Weights of a small GPT-style language model, trained from scratch on English Wikipedia.
Size: width 192, 3 heads of 32 (1 for keys and values), MLP 768 ReGLU, vocabulary 2048.
Architecture: RMSNorm before each block, rotary positions, no biases in attention or MLP, untied embeddings, normalized queries and keys.
Training: 161M tokens, 9821 steps.
MLP neurons of a small language model. Each row is named by its layer, matrix (gate and up: input weights; down: output weights) and neuron, and shows model dimensions 96-159. Each number is 50 + 15 x the weight over its row's rms, rounded and kept within 0 to 99. A neuron's up and down rows have the sign that makes its largest values positive.
Before each neuron's rows, "fires on" lists the tokens most often at its 100 highest values on Wikipedia text that the model never trained on.

fires on: "ish", "ing", "ine", "ic", "k", "t"
L6.gate497:43 73 74 83 53 53 51 45 43 44 48 65 56 69 76 68 58 38 33 54 43 40 30 09 24 32 47 71 75 43 60 26 58 46 33 26 49 45 39 41 23 49 47 46 54 68 38 53 76 45 43 57 61 35 54 54 49 33 64 43 57 45 49 58
L6.up497:36 47 51 60 48 27 58 60 42 30 45 66 79 77 44 62 43 41 47 31 37 62 43 18 15 53 51 50 61 48 46 52 42 30 29 19 28 38 36 37 33 53 40 37 68 73 27 39 43 36 36 52 36 53 56 32 65 34 53 38 68 59 46 44
L6.down497:44 34 76 59 37 84 49 49 55 69 40 80 37 59 18 53 40 32 60 35 51 75 60 57 67 39 60 67 53 42 83 64 66 64 41 32 53 27 59 46 59 48 37 49 27 34 41 62 47 29 68 51 50 60 61 61 55 37 58 45 50 66 70 24

fires on: "s", "e", "th", "os"
L3.gate166:34 58 45 52 22 40 33 64 65 74 52 65 72 46 36 70 70 64 55 68 42 32 29 37 36 62 42 61 48 55 37 49 45 58 45 57 50 63 74 64 80 66 49 57 41 41 51 56 42 46 26 38 46 32 53 85 15 43 59 35 69 41 54 65
L3.up166:19 44 43 41 39 38 22 56 60 50 47 49 53 62 28 74 59 73 51 61 32 44 33 33 64 59 41 50 48 62 48 45 46 44 32 51 38 28 86 46 89 55 44 63 33 59 30 44 22 32 21 39 61 40 39 83 35 45 59 24 68 42 66 69
L3.down166:43 41 51 73 66 37 55 43 34 51 29 68 32 46 53 31 44 46 44 44 29 55 63 73 53 45 72 59 54 51 38 75 40 38 64 71 59 47 57 45 54 81 40 96 53 44 44 54 66 32 85 16 64 74 48 43 51 60 29 61 50 45 40 48

fires on: "(", "[", "_", "{", "^{", "_{"
L7.gate605:62 56 48 42 34 51 69 46 47 51 53 40 46 68 49 50 56 41 49 66 85 41 63 49 47 40 56 62 65 30 62 27 65 66 31 35 52 72 84 41 68 27 57 49 44 48 24 59 74 33 37 58 70 31 41 48 57 41 74 50 57 75 57 36
L7.up605:63 45 45 50 40 60 63 60 23 38 40 34 57 59 52 37 45 56 36 74 65 41 53 37 58 25 38 46 53 27 37 42 86 72 28 45 48 75 91 35 70 28 54 39 56 54 19 72 67 36 48 82 68 44 34 52 45 34 64 43 63 54 59 39
L7.down605:48 98 36 58 39 63 65 67 38 48 65 60 58 49 52 40 36 51 58 48 83 60 65 51 64 53 36 41 76 45 49 23 57 61 44 34 47 46 60 66 57 43 60 45 46 67 23 57 70 21 35 74 79 18 50 51 66 48 54 65 49 44 55 58

fires on: "s", "le", "t", "ting"
L5.gate634:59 77 52 40 46 40 66 56 60 63 40 54 08 54 58 70 62 71 40 59 69 63 31 53 44 43 71 58 43 34 48 50 62 53 63 43 52 46 75 46 68 71 75 57 80 54 53 55 61 32 57 34 47 59 52 74 37 45 54 57 47 57 81 53
L5.up634:56 77 59 44 39 24 63 85 37 45 48 73 40 62 65 42 42 52 80 60 81 46 39 53 42 20 53 57 42 46 34 62 38 58 53 32 37 65 42 50 47 83 36 63 44 39 68 32 59 46 72 42 49 71 57 35 60 89 62 58 64 30 56 35
L5.down634:38 44 28 43 59 43 45 65 35 45 62 44 59 44 49 71 41 48 67 37 24 56 74 29 68 44 54 52 26 39 76 26 36 39 35 52 79 64 44 80 75 35 28 37 81 47 44 70 49 51 38 41 52 28 27 30 56 38 50 63 57 73 66 70

fires on: " York", "s", "V", "as", "ong", "is"
L3.gate278:55 46 72 57 50 61 36 66 53 48 64 36 84 64 63 38 78 82 53 51 63 50 61 46 29 36 57 55 68 47 43 48 44 42 55 46 75 43 75 60 52 42 40 60 63 53 63 47 29 72 04 51 39 37 44 46 41 53 44 40 26 56 39 48
L3.up278:65 45 62 34 56 57 46 84 24 46 63 47 78 48 52 24 37 38 58 58 48 50 42 42 48 47 68 53 61 58 61 32 55 50 62 57 49 39 40 33 61 10 42 24 63 53 37 55 50 56 38 36 48 51 46 46 38 63 52 67 24 59 53 36
L3.down278:62 59 21 29 65 50 58 27 51 27 49 57 44 71 42 59 81 58 50 52 42 58 44 63 21 40 58 55 33 60 45 53 61 58 56 62 75 49 33 26 50 43 60 51 13 28 45 48 29 44 54 56 31 43 55 58 57 57 36 50 54 41 24 82

fires on: "_{", "^{", "{", "š", "+", " Mont"
L5.gate620:38 72 50 65 64 61 38 55 35 80 43 59 58 74 43 30 53 69 64 49 57 43 49 33 41 47 44 71 61 34 54 29 69 63 13 44 55 84 67 42 69 60 55 78 54 66 32 39 62 27 35 73 63 41 44 79 39 42 64 58 44 40 64 34
L5.up620:35 56 42 47 68 57 39 67 55 74 51 60 44 92 64 34 59 88 48 63 68 55 46 26 58 41 55 61 83 43 55 25 76 55 35 38 64 71 62 27 66 48 60 74 62 72 39 39 46 37 39 79 59 40 37 63 30 62 68 68 49 53 68 50
L5.down620:47 74 37 63 58 72 56 22 58 70 20 56 43 37 49 33 44 73 52 39 41 31 65 50 50 70 39 26 60 47 62 28 64 63 48 20 49 63 36 59 60 73 78 52 56 60 25 49 55 22 28 49 51 25 50 61 37 48 57 77 72 62 40 51

fires on: "hi", "th", "ce", "b", "ed", "s"
L11.gate517:74 38 33 42 27 28 34 51 67 66 69 85 35 47 33 71 67 67 63 58 44 34 41 45 31 37 60 49 74 33 48 53 47 43 51 58 41 77 47 45 39 22 50 47 49 31 41 60 49 49 38 56 30 63 54 67 19 26 57 19 64 38 39 46
L11.up517:59 38 30 33 32 36 36 48 76 48 53 70 83 55 21 50 58 64 61 47 50 66 34 02 61 47 42 67 70 30 36 55 50 46 39 53 49 62 31 39 59 64 46 32 55 47 37 43 34 48 65 68 60 56 63 41 13 32 63 39 79 26 44 34
L11.down517:53 29 39 51 54 68 45 72 34 40 41 83 68 35 45 49 52 55 43 65 48 53 53 64 63 52 67 75 24 49 63 76 28 37 23 61 45 53 32 62 42 81 36 46 50 84 38 22 49 41 58 48 56 48 54 56 49 71 31 49 32 57 45 65

fires on: "==", " Du", " –", ",", " —", " of"
L11.gate185:68 51 38 38 10 49 50 64 57 77 45 53 63 42 31 53 42 46 56 51 69 51 32 50 73 25 33 73 84 36 82 35 55 64 63 54 42 44 57 63 26 61 51 64 21 69 34 64 65 55 79 50 34 78 38 62 35 66 44 53 54 25 64 54
L11.up185:27 72 49 35 31 29 53 48 80 69 56 61 35 50 33 42 74 47 51 46 61 92 40 59 44 41 57 72 44 46 77 26 57 66 29 36 39 41 61 76 58 49 31 47 54 31 65 54 50 39 67 47 62 50 23 66 71 48 42 38 47 67 50 62
L11.down185:13 59 38 48 48 61 63 44 49 51 40 43 27 59 35 67 72 47 61 09 40 64 58 49 49 66 47 65 44 59 38 48 39 42 25 48 67 49 53 52 60 56 76 30 42 68 63 56 25 54 50 56 32 48 34 36 47 59 77 51 65 70 45 72

fires on: "al", "re", "er", "in", "or", "ar"
L3.gate210:56 58 53 48 46 65 61 35 57 63 58 61 46 38 21 47 38 39 50 44 58 50 53 69 46 44 55 48 66 56 47 64 34 56 43 51 63 47 55 81 88 64 10 75 68 17 32 53 63 46 65 59 41 47 50 49 48 52 80 67 43 60 61 60
L3.up210:46 49 48 20 47 71 56 55 73 50 37 61 57 61 64 50 71 69 63 34 56 59 64 40 67 72 44 44 72 29 46 57 44 28 58 57 55 24 27 85 51 35 17 49 56 34 50 43 37 64 51 64 80 46 62 45 38 61 87 65 53 56 65 77
L3.down210:49 60 42 57 28 19 88 50 58 50 64 39 34 48 54 40 45 37 40 49 34 37 76 40 64 33 16 53 58 40 62 44 69 52 51 61 56 14 35 61 68 38 37 53 54 54 48 45 42 19 42 34 47 34 63 36 43 60 33 38 54 38 78 41

fires on: "ly", "ally", " not", " also", "ed"
L7.gate508:47 51 43 64 52 36 48 60 34 68 63 54 51 44 43 54 70 34 50 55 38 36 23 75 46 63 32 53 45 64 61 42 30 39 46 51 35 48 56 50 58 56 37 36 52 50 25 49 56 49 64 56 65 70 43 43 50 47 32 42 70 62 31 17
L7.up508:22 64 44 49 62 52 30 35 34 59 55 68 34 24 55 59 47 39 57 71 72 26 33 47 61 57 35 64 31 57 57 42 39 54 50 58 49 42 18 31 56 40 47 55 61 52 44 55 33 70 60 39 65 54 73 33 39 21 25 44 41 63 24 20
L7.down508:39 72 44 72 26 72 68 51 57 48 25 53 71 30 55 82 41 56 38 45 67 69 52 40 66 16 65 62 44 66 41 12 51 85 49 44 71 37 57 64 36 73 65 39 54 40 33 38 36 50 50 52 36 31 33 54 34 53 45 83 66 61 69 46

fires on: "===", "=="
L2.gate608:70 61 61 69 35 30 75 65 65 57 49 44 57 11 61 51 56 50 87 54 65 38 38 53 32 69 91 46 47 42 60 44 33 31 44 50 38 37 57 54 50 46 44 49 37 36 45 60 59 46 44 45 48 36 34 36 18 69 28 40 34 37 53 62
L2.up608:45 58 40 60 25 62 56 57 57 66 30 58 51 38 64 50 59 39 64 57 67 58 50 55 47 57 71 64 62 24 67 36 34 26 62 41 53 51 65 59 48 27 39 46 56 38 43 63 63 54 31 31 71 51 48 27 29 36 26 30 24 32 59 62
L2.down608:45 39 22 32 52 32 82 56 78 59 44 50 32 39 61 65 36 43 75 55 32 50 50 64 66 46 35 46 64 67 41 47 47 30 33 35 47 07 61 57 66 52 61 44 50 72 44 34 64 57 65 31 40 54 57 57 51 53 44 51 76 40 60 70

fires on: "led", "ow", "mar", "ed", "red", "aged"
L2.gate736:76 43 63 43 42 53 53 34 53 34 61 28 56 51 64 58 56 43 63 49 59 43 64 49 45 43 31 29 19 22 32 44 22 52 33 42 43 52 60 73 61 43 57 35 47 60 22 42 66 47 46 52 21 41 57 47 79 52 79 36 36 86 61 51
L2.up736:43 71 47 67 46 42 63 82 42 38 84 30 32 41 32 50 58 71 57 70 32 59 64 48 49 46 38 38 42 34 58 35 42 68 38 37 32 41 63 60 38 63 59 30 31 59 36 34 60 49 60 24 27 62 54 48 58 67 78 31 45 71 77 49
L2.down736:53 43 69 11 43 50 63 60 62 54 52 43 68 69 47 39 52 49 55 66 49 23 35 50 58 49 66 35 39 50 43 28 53 62 47 40 49 78 74 44 38 64 81 46 27 49 37 47 61 58 73 46 38 71 51 59 84 64 36 45 42 28 53 61

fires on: "al", "wi", "el", "pa", "cu"
L6.gate597:55 68 82 50 48 50 62 36 41 48 26 49 60 43 26 57 54 52 60 56 41 39 66 45 60 53 66 75 30 64 34 44 55 58 34 35 72 70 55 55 26 69 71 58 64 19 46 41 73 47 50 54 64 55 52 58 23 69 52 27 56 46 20 59
L6.up597:42 41 42 50 29 35 64 55 42 47 64 82 38 54 60 56 26 65 35 63 48 65 40 53 53 41 69 40 48 29 40 83 74 49 50 67 58 37 67 34 47 39 48 83 58 38 44 17 33 61 65 42 37 28 34 30 80 14 58 60 45 81 48 70
L6.down597:51 35 86 72 65 53 39 53 63 42 37 61 41 47 28 44 36 73 59 35 61 44 53 24 38 57 58 28 23 50 54 39 61 41 74 77 30 62 59 39 69 34 55 27 67 53 31 47 74 72 69 57 43 52 78 33 24 35 27 47 56 58 73 43

fires on: "w", "d", "s", "l", "ar", "c"
L10.gate126:61 50 60 32 46 53 39 37 62 64 52 40 58 48 17 57 56 63 62 51 72 32 32 68 46 61 36 54 55 13 45 30 28 71 58 57 54 39 34 44 43 34 57 66 80 52 61 71 43 42 47 66 34 80 46 51 31 46 51 29 35 64 65 47
L10.up126:71 48 29 34 49 58 61 50 49 64 46 54 61 52 19 53 28 51 81 71 72 89 52 24 52 53 63 60 26 64 41 32 38 73 46 61 49 50 45 30 67 50 20 62 46 58 57 54 32 74 29 58 42 81 59 41 43 48 43 45 94 38 49 43
L10.down126:43 42 45 56 41 43 34 28 32 42 64 57 35 70 38 40 35 56 07 71 27 49 42 49 65 49 47 48 49 64 45 58 41 70 55 33 48 45 66 64 60 35 58 59 53 72 59 57 51 40 44 60 21 65 59 56 73 81 58 19 46 28 75 75

fires on: " \"", "\"", "“"
L10.gate402:37 24 41 41 27 47 49 57 44 54 71 88 44 22 31 49 45 34 48 31 77 33 36 42 66 43 75 52 44 61 79 72 61 27 20 48 30 48 42 43 39 45 54 52 51 34 28 56 76 48 40 78 80 62 42 45 33 33 38 43 38 35 32 51
L10.up402:36 35 27 38 40 62 76 39 68 29 52 50 55 42 59 53 56 38 43 62 68 70 39 63 43 46 75 46 73 65 83 50 55 80 51 23 34 54 61 67 52 29 57 58 46 71 48 43 64 40 56 73 74 34 41 67 55 56 52 44 70 62 47 61
L10.down402:59 66 39 63 39 61 44 56 54 56 66 51 79 62 69 48 70 48 42 71 72 51 46 49 43 73 82 60 58 41 43 50 72 62 41 68 40 13 39 31 46 39 45 54 54 53 33 22 77 71 60 81 40 41 39 45 48 37 58 52 44 74 35 53

fires on: "s", "h", "l", "r", "k"
L5.gate75:56 55 48 61 62 60 24 71 48 71 65 34 45 68 44 58 67 63 71 26 50 67 65 19 58 39 71 55 28 56 68 59 54 25 56 50 41 56 63 45 43 49 47 54 70 49 81 39 42 34 96 57 42 61 39 60 53 28 57 54 62 56 53 62
L5.up75:63 45 25 36 47 65 34 38 47 33 51 67 34 31 69 45 41 53 45 61 42 57 54 59 37 52 65 71 42 29 55 48 40 35 79 42 40 39 44 44 42 28 52 45 43 61 54 90 56 49 40 36 37 47 39 57 37 04 35 39 20 39 34 23
L5.down75:25 37 56 57 64 57 64 52 48 57 66 57 54 80 10 33 28 68 45 34 53 47 63 48 70 63 73 52 46 62 34 72 46 40 29 71 37 54 38 19 40 63 55 13 20 27 65 60 64 34 65 49 48 61 52 44 49 67 42 61 48 47 44 52

fires on: "l", "-", "\n", "oc", "s"
L3.gate182:58 68 61 45 59 44 54 30 76 86 49 72 69 60 53 47 58 72 60 60 57 39 35 26 33 54 59 90 55 30 60 29 49 35 62 50 50 54 78 64 55 55 38 48 53 26 67 78 56 44 26 21 56 51 27 39 44 30 72 45 74 48 27 59
L3.up182:51 69 27 41 67 40 39 31 78 48 37 74 48 50 50 53 75 66 53 66 55 77 17 34 18 70 61 44 62 20 37 21 51 45 72 50 32 50 50 63 75 42 44 47 53 68 57 78 51 59 29 44 31 49 37 51 28 38 74 53 56 46 31 57
L3.down182:32 11 55 65 52 28 69 61 44 64 62 51 37 57 57 38 15 59 49 69 42 78 51 57 60 50 61 30 64 50 28 60 38 29 40 31 53 48 31 36 67 32 68 29 48 37 48 86 32 60 32 42 55 66 47 17 32 51 55 73 57 33 79 69

fires on: "ia", "er", "al", "ing", "ar", "ham"
L3.gate656:53 60 55 46 41 50 41 70 38 67 59 34 53 36 41 73 49 51 59 45 51 05 69 66 26 55 67 56 55 55 44 46 47 52 36 28 53 45 45 65 67 75 14 83 54 04 33 73 50 58 18 39 60 68 28 43 42 50 57 45 58 78 54 40
L3.up656:57 46 54 45 38 54 43 62 60 58 52 69 49 77 43 80 54 57 65 54 51 29 43 39 48 58 46 07 51 62 33 79 65 34 49 55 58 36 45 28 56 86 29 66 76 42 80 86 23 55 63 36 48 64 64 37 29 51 61 69 25 65 47 40
L3.down656:81 57 54 60 42 46 85 43 42 32 79 32 64 51 23 45 39 46 22 36 65 34 30 55 44 50 38 48 50 46 55 43 55 32 80 37 64 57 55 65 61 61 53 37 56 76 57 34 62 11 35 40 63 53 43 56 56 34 51 41 52 09 47 45

fires on: "s", "t", "me", "ma", "at", "it"
L7.gate696:65 59 68 68 61 35 74 69 61 46 41 73 43 67 53 49 49 63 51 65 69 16 53 45 34 42 69 47 42 80 46 35 81 48 71 56 33 79 87 47 21 31 38 53 55 49 68 87 48 52 80 25 58 77 49 69 45 50 27 46 26 51 41 47
L7.up696:50 53 62 62 52 20 66 73 63 45 53 63 35 57 45 51 67 65 82 65 66 47 35 50 35 32 61 25 54 75 26 64 43 38 59 63 27 73 77 47 31 31 36 57 49 28 72 71 37 35 56 39 63 81 54 52 18 61 45 47 41 46 64 64
L7.down696:27 10 22 35 56 32 51 40 33 27 48 35 39 44 40 51 79 58 37 60 49 56 47 60 49 58 35 64 36 22 19 42 49 36 62 45 53 46 60 27 34 30 43 55 43 55 31 70 44 29 31 35 48 17 42 49 39 52 70 32 59 50 49 48

fires on: "é", "_{", "í", "\\", "^{", "š"
L2.gate742:39 50 49 83 51 67 49 66 54 57 57 48 47 57 41 41 72 78 35 49 75 41 63 08 64 48 58 43 42 36 85 41 75 55 47 57 61 78 44 24 74 84 51 77 35 46 15 43 45 50 42 61 79 57 32 53 47 57 51 48 46 52 71 39
L2.up742:44 42 52 77 64 68 51 56 74 62 48 49 45 62 47 33 74 62 53 49 72 54 65 27 65 45 58 41 57 45 80 33 88 57 40 43 55 68 33 36 62 78 60 76 53 52 24 45 51 48 47 68 80 43 33 52 52 59 51 46 45 58 75 45
L2.down742:45 58 40 59 63 52 65 21 48 42 48 63 44 45 30 63 53 69 29 57 54 61 70 37 54 36 43 44 63 29 64 23 85 56 49 26 59 49 65 28 69 49 52 67 71 42 19 49 40 17 33 35 79 37 29 81 33 57 55 37 41 40 50 70

fires on: "ine", "and", "ang", "en", "ic"
L3.gate457:60 82 60 70 44 50 82 33 30 59 52 52 59 71 37 66 36 43 63 56 43 38 52 26 37 64 58 36 44 62 90 46 40 57 38 48 53 64 49 63 38 66 31 46 53 67 42 68 62 67 57 68 76 79 45 50 44 49 56 38 52 44 34 33
L3.up457:57 65 38 63 58 58 47 45 40 42 40 56 67 80 20 41 24 47 53 45 24 55 65 32 36 44 47 25 46 48 63 56 12 55 65 43 30 47 27 82 44 57 32 27 27 71 33 56 65 56 58 63 64 51 41 48 47 42 37 45 37 54 35 56
L3.down457:54 16 90 58 57 40 42 36 31 33 71 45 60 56 50 48 62 22 48 47 37 61 70 61 78 50 52 59 30 58 64 52 62 51 25 42 63 58 47 52 60 74 41 54 42 71 45 39 34 54 59 41 77 51 19 61 52 66 72 44 54 37 56 52

fires on: "b", "s", "ba", "ab", "gi", "a"
L10.gate431:53 59 57 81 29 29 50 37 42 70 78 51 57 49 22 58 48 25 47 56 61 52 47 52 37 56 56 26 56 32 73 62 67 21 69 53 49 41 38 64 69 58 26 31 40 18 36 64 55 71 73 72 53 66 75 40 35 35 46 44 86 40 22 33
L10.up431:52 38 30 58 32 50 58 37 59 62 66 65 85 42 09 59 54 52 38 46 27 26 56 66 68 74 35 32 72 35 69 67 44 10 31 48 73 66 36 39 68 57 59 44 58 26 25 48 57 60 60 64 68 54 63 54 33 62 58 49 67 21 41 55
L10.down431:42 28 15 23 31 77 36 68 43 38 48 47 61 66 46 69 49 73 45 46 33 48 45 41 36 42 40 47 64 40 56 40 08 60 55 21 42 35 48 40 52 33 56 48 61 64 14 71 64 44 37 58 76 52 60 73 28 48 38 49 58 37 50 62

fires on: "arch", "ch", "ol", "el", "vol", " business"
L7.gate762:61 48 45 53 48 47 49 43 44 33 56 32 34 55 27 40 36 51 54 76 58 42 38 28 37 71 60 45 65 67 72 44 38 51 39 86 41 51 64 59 34 56 39 44 20 49 34 62 67 48 53 41 56 62 28 66 32 69 35 24 31 28 27 78
L7.up762:50 46 54 43 39 27 61 33 64 37 52 68 48 19 35 52 37 45 54 69 63 66 52 43 61 44 82 48 47 61 75 32 33 52 80 36 40 71 43 39 17 55 10 54 52 55 58 44 50 77 36 38 58 61 31 70 62 43 49 62 70 44 42 48
L7.down762:42 26 37 77 61 46 62 47 40 51 64 51 38 45 59 42 60 29 38 41 55 31 64 65 24 46 43 57 56 53 40 52 66 51 54 57 64 23 23 47 45 48 33 58 39 60 22 35 46 47 32 37 58 45 29 40 55 65 50 51 62 91 39 49

fires on: "c", "or", "iv", "s"
L11.gate706:61 34 44 37 42 21 72 56 72 71 60 55 53 43 31 32 32 31 42 53 81 71 31 86 44 68 59 64 55 38 42 46 78 50 62 63 57 58 61 38 44 22 40 44 36 50 54 61 70 12 33 57 36 69 40 60 58 26 49 47 51 20 48 71
L11.up706:62 44 36 45 57 27 68 45 86 63 53 74 68 96 35 53 36 51 58 54 66 62 51 53 70 40 66 62 49 59 44 45 50 61 28 90 51 28 36 59 41 54 33 44 57 39 49 60 49 70 57 64 42 77 36 46 57 67 47 86 48 54 61 40
L11.down706:42 36 69 69 64 50 41 52 44 70 51 58 21 43 55 46 25 42 27 75 44 38 58 66 43 68 61 61 66 44 46 62 34 34 37 28 62 45 52 54 45 35 46 65 48 54 57 59 65 32 64 47 41 40 42 41 76 43 62 30 30 76 66 82

fires on: "ly", " pro", "ally", " h", " de", " su"
L11.gate685:51 65 31 43 47 28 58 75 47 71 65 63 64 66 45 60 47 54 70 42 72 53 14 65 67 77 48 50 44 71 59 68 63 56 41 52 43 45 74 28 12 53 31 58 38 51 27 48 58 59 65 69 55 68 38 43 58 30 29 65 79 38 35 44
L11.up685:55 36 51 27 55 60 49 49 40 37 59 43 39 46 60 52 44 43 58 59 47 64 51 39 51 61 55 63 11 45 54 56 51 25 63 61 40 37 53 60 35 36 37 70 46 44 35 52 48 47 30 73 64 70 59 42 66 42 60 42 47 49 28 56
L11.down685:48 46 72 48 52 33 59 62 88 71 49 56 33 67 46 66 47 52 34 40 14 38 31 46 88 50 31 70 65 72 55 36 53 49 48 50 83 38 70 50 50 61 68 23 33 55 55 50 35 60 73 43 36 54 34 57 35 62 38 52 64 56 36 47

fires on: " =", "===", "et", " came", "=="
L2.gate115:72 57 66 35 39 45 68 62 43 48 52 45 19 52 57 56 34 60 83 65 33 38 47 34 41 25 82 40 55 44 44 40 38 22 44 38 63 48 58 30 07 50 62 47 38 43 38 53 63 40 15 44 55 63 27 69 21 59 65 39 33 40 48 52
L2.up115:66 39 55 31 23 53 50 53 66 41 55 51 28 45 73 68 41 34 66 58 57 40 41 33 60 25 72 61 56 49 66 13 56 39 51 33 69 29 43 23 19 49 51 58 65 42 47 58 54 50 17 49 63 64 42 47 39 53 65 54 43 31 46 59
L2.down115:68 40 57 42 57 51 40 45 75 51 60 71 51 20 72 50 30 37 65 55 58 36 70 39 54 48 50 57 74 41 44 73 35 74 43 22 42 23 64 57 59 37 43 55 53 55 58 49 45 19 72 47 31 54 65 57 82 38 60 41 65 60 64 88

fires on: " American", " co", " German", " English", " home"
L2.gate149:66 56 53 59 61 12 77 51 40 84 63 36 54 41 28 47 73 45 55 24 52 58 36 70 56 54 50 66 64 51 62 45 23 49 49 41 29 51 47 45 83 77 58 51 71 49 33 48 57 50 34 47 43 47 64 52 52 44 52 37 69 69 79 32
L2.up149:63 50 54 49 80 15 50 68 54 76 56 22 57 27 49 44 85 18 41 36 46 64 45 50 60 44 43 55 55 54 54 55 45 45 45 53 27 58 50 36 60 86 44 42 69 31 34 34 42 48 48 55 28 40 57 60 55 46 44 52 70 53 78 48
L2.down149:34 24 61 37 59 67 47 71 47 41 60 72 49 57 46 65 84 45 36 49 31 24 45 40 75 24 68 67 28 79 75 22 40 42 48 30 44 38 44 55 29 62 42 51 56 35 55 29 47 41 44 66 47 57 56 45 29 64 45 56 52 59 69 64

fires on: "s", "r", "et", "w", "e"
L10.gate454:44 35 56 63 45 48 50 52 77 66 62 50 46 66 35 65 60 67 68 43 48 57 53 50 56 54 65 56 42 49 41 50 52 27 86 49 25 45 52 41 37 50 28 62 43 35 76 47 51 48 64 59 41 50 35 47 38 27 36 82 61 57 49 42
L10.up454:61 60 42 37 39 39 75 53 49 26 36 60 39 49 64 43 46 49 35 59 76 58 30 65 56 40 66 69 51 62 01 38 69 63 57 59 41 58 68 26 45 46 69 59 52 45 38 35 67 58 46 00 58 70 46 55 43 34 24 40 21 37 14 53
L10.down454:34 48 31 53 52 51 48 42 69 41 34 54 25 51 31 31 44 54 41 65 38 33 44 39 68 32 65 72 59 57 33 52 55 39 43 41 36 54 71 35 71 19 28 29 39 69 49 32 86 48 50 41 29 34 53 59 60 27 40 42 32 35 55 63

fires on: " Mi", " home", " co", " T", " assist"
L2.gate255:37 78 50 60 56 51 56 49 18 55 43 45 41 33 23 49 71 42 51 30 62 46 33 22 33 47 66 69 51 54 24 66 28 35 53 47 36 74 30 57 52 58 47 48 74 53 49 65 68 68 39 64 31 38 65 57 43 69 53 41 59 60 55 68
L2.up255:41 68 47 59 76 55 45 46 34 59 44 39 40 18 34 51 65 48 67 32 52 58 43 24 36 38 66 70 57 59 21 54 27 50 60 45 39 46 34 44 59 69 56 31 73 45 55 43 55 63 37 52 19 22 55 41 36 64 42 49 62 68 57 57
L2.down255:13 53 34 42 42 50 76 64 47 79 49 65 45 51 61 46 44 41 53 47 33 50 46 50 32 31 58 45 50 66 39 33 58 66 67 45 56 63 50 57 45 61 47 41 65 49 58 47 34 65 07 62 60 39 50 97 63 35 30 51 64 54 27 31

fires on: " –", ",", " as", "-"
L10.gate761:76 65 39 33 18 57 47 37 38 73 45 65 68 45 33 55 39 30 41 31 52 25 40 64 42 36 33 80 55 57 68 42 50 61 21 54 43 56 65 65 62 77 73 46 48 54 26 66 41 59 37 44 43 52 32 54 26 67 66 36 76 43 55 76
L10.up761:38 70 48 51 50 59 42 47 65 52 37 29 16 77 77 48 34 46 42 47 62 38 58 51 44 60 56 55 43 22 56 51 45 37 46 56 39 41 55 55 69 45 36 38 64 47 19 65 33 47 74 60 39 19 82 45 57 49 57 50 46 70 67 47
L10.down761:45 34 22 45 54 35 64 48 35 32 50 62 63 30 46 51 58 46 60 49 40 52 45 54 63 69 57 27 61 83 57 59 59 36 35 21 57 76 76 25 29 76 64 57 46 49 53 42 66 55 19 48 13 54 37 51 43 67 58 48 81 56 58 69

fires on: " \"", "(", "{", "“"
L2.gate106:55 71 49 47 25 55 45 37 33 47 56 49 73 39 71 61 61 38 52 48 56 52 41 43 38 35 63 19 36 41 74 55 58 60 57 59 20 40 64 36 52 66 59 54 54 61 39 62 81 47 69 83 69 30 48 33 39 39 52 32 31 52 63 47
L2.up106:58 53 29 62 55 46 31 62 54 52 57 51 77 35 63 63 52 21 51 66 74 60 37 40 59 29 49 16 51 24 67 61 59 61 56 58 16 51 58 39 41 75 66 64 61 72 34 49 71 42 71 83 72 34 44 45 28 37 62 48 56 54 63 27
L2.down106:25 56 31 30 42 73 64 40 62 48 38 77 65 52 61 59 40 62 37 44 56 51 43 50 57 38 56 40 48 43 64 48 76 71 72 37 58 40 64 36 60 46 63 70 63 78 20 53 72 22 37 81 84 25 23 50 48 36 58 24 40 46 50 57

fires on: "li", "ur", "vi", "ad", "."
L10.gate242:58 42 61 43 56 24 66 83 82 43 77 62 54 64 36 40 76 60 61 46 42 29 42 61 24 59 65 59 37 48 51 33 49 56 50 54 54 65 74 45 59 68 48 67 45 49 66 58 60 47 44 48 42 73 71 59 59 66 70 67 24 31 34 28
L10.up242:40 44 29 52 40 23 39 68 68 55 56 66 53 35 25 41 20 45 61 39 39 63 42 51 71 74 31 72 79 49 45 65 40 73 26 84 54 70 56 44 63 13 53 51 53 48 38 44 44 57 53 52 61 51 72 50 37 38 70 58 49 54 65 49
L10.down242:43 45 10 77 44 23 38 49 25 59 82 59 45 28 62 55 68 53 54 34 19 00 35 54 55 52 55 35 42 49 67 45 47 41 64 48 64 66 21 45 50 49 50 52 31 34 47 59 50 53 29 48 30 53 61 51 45 49 77 45 48 67 19 41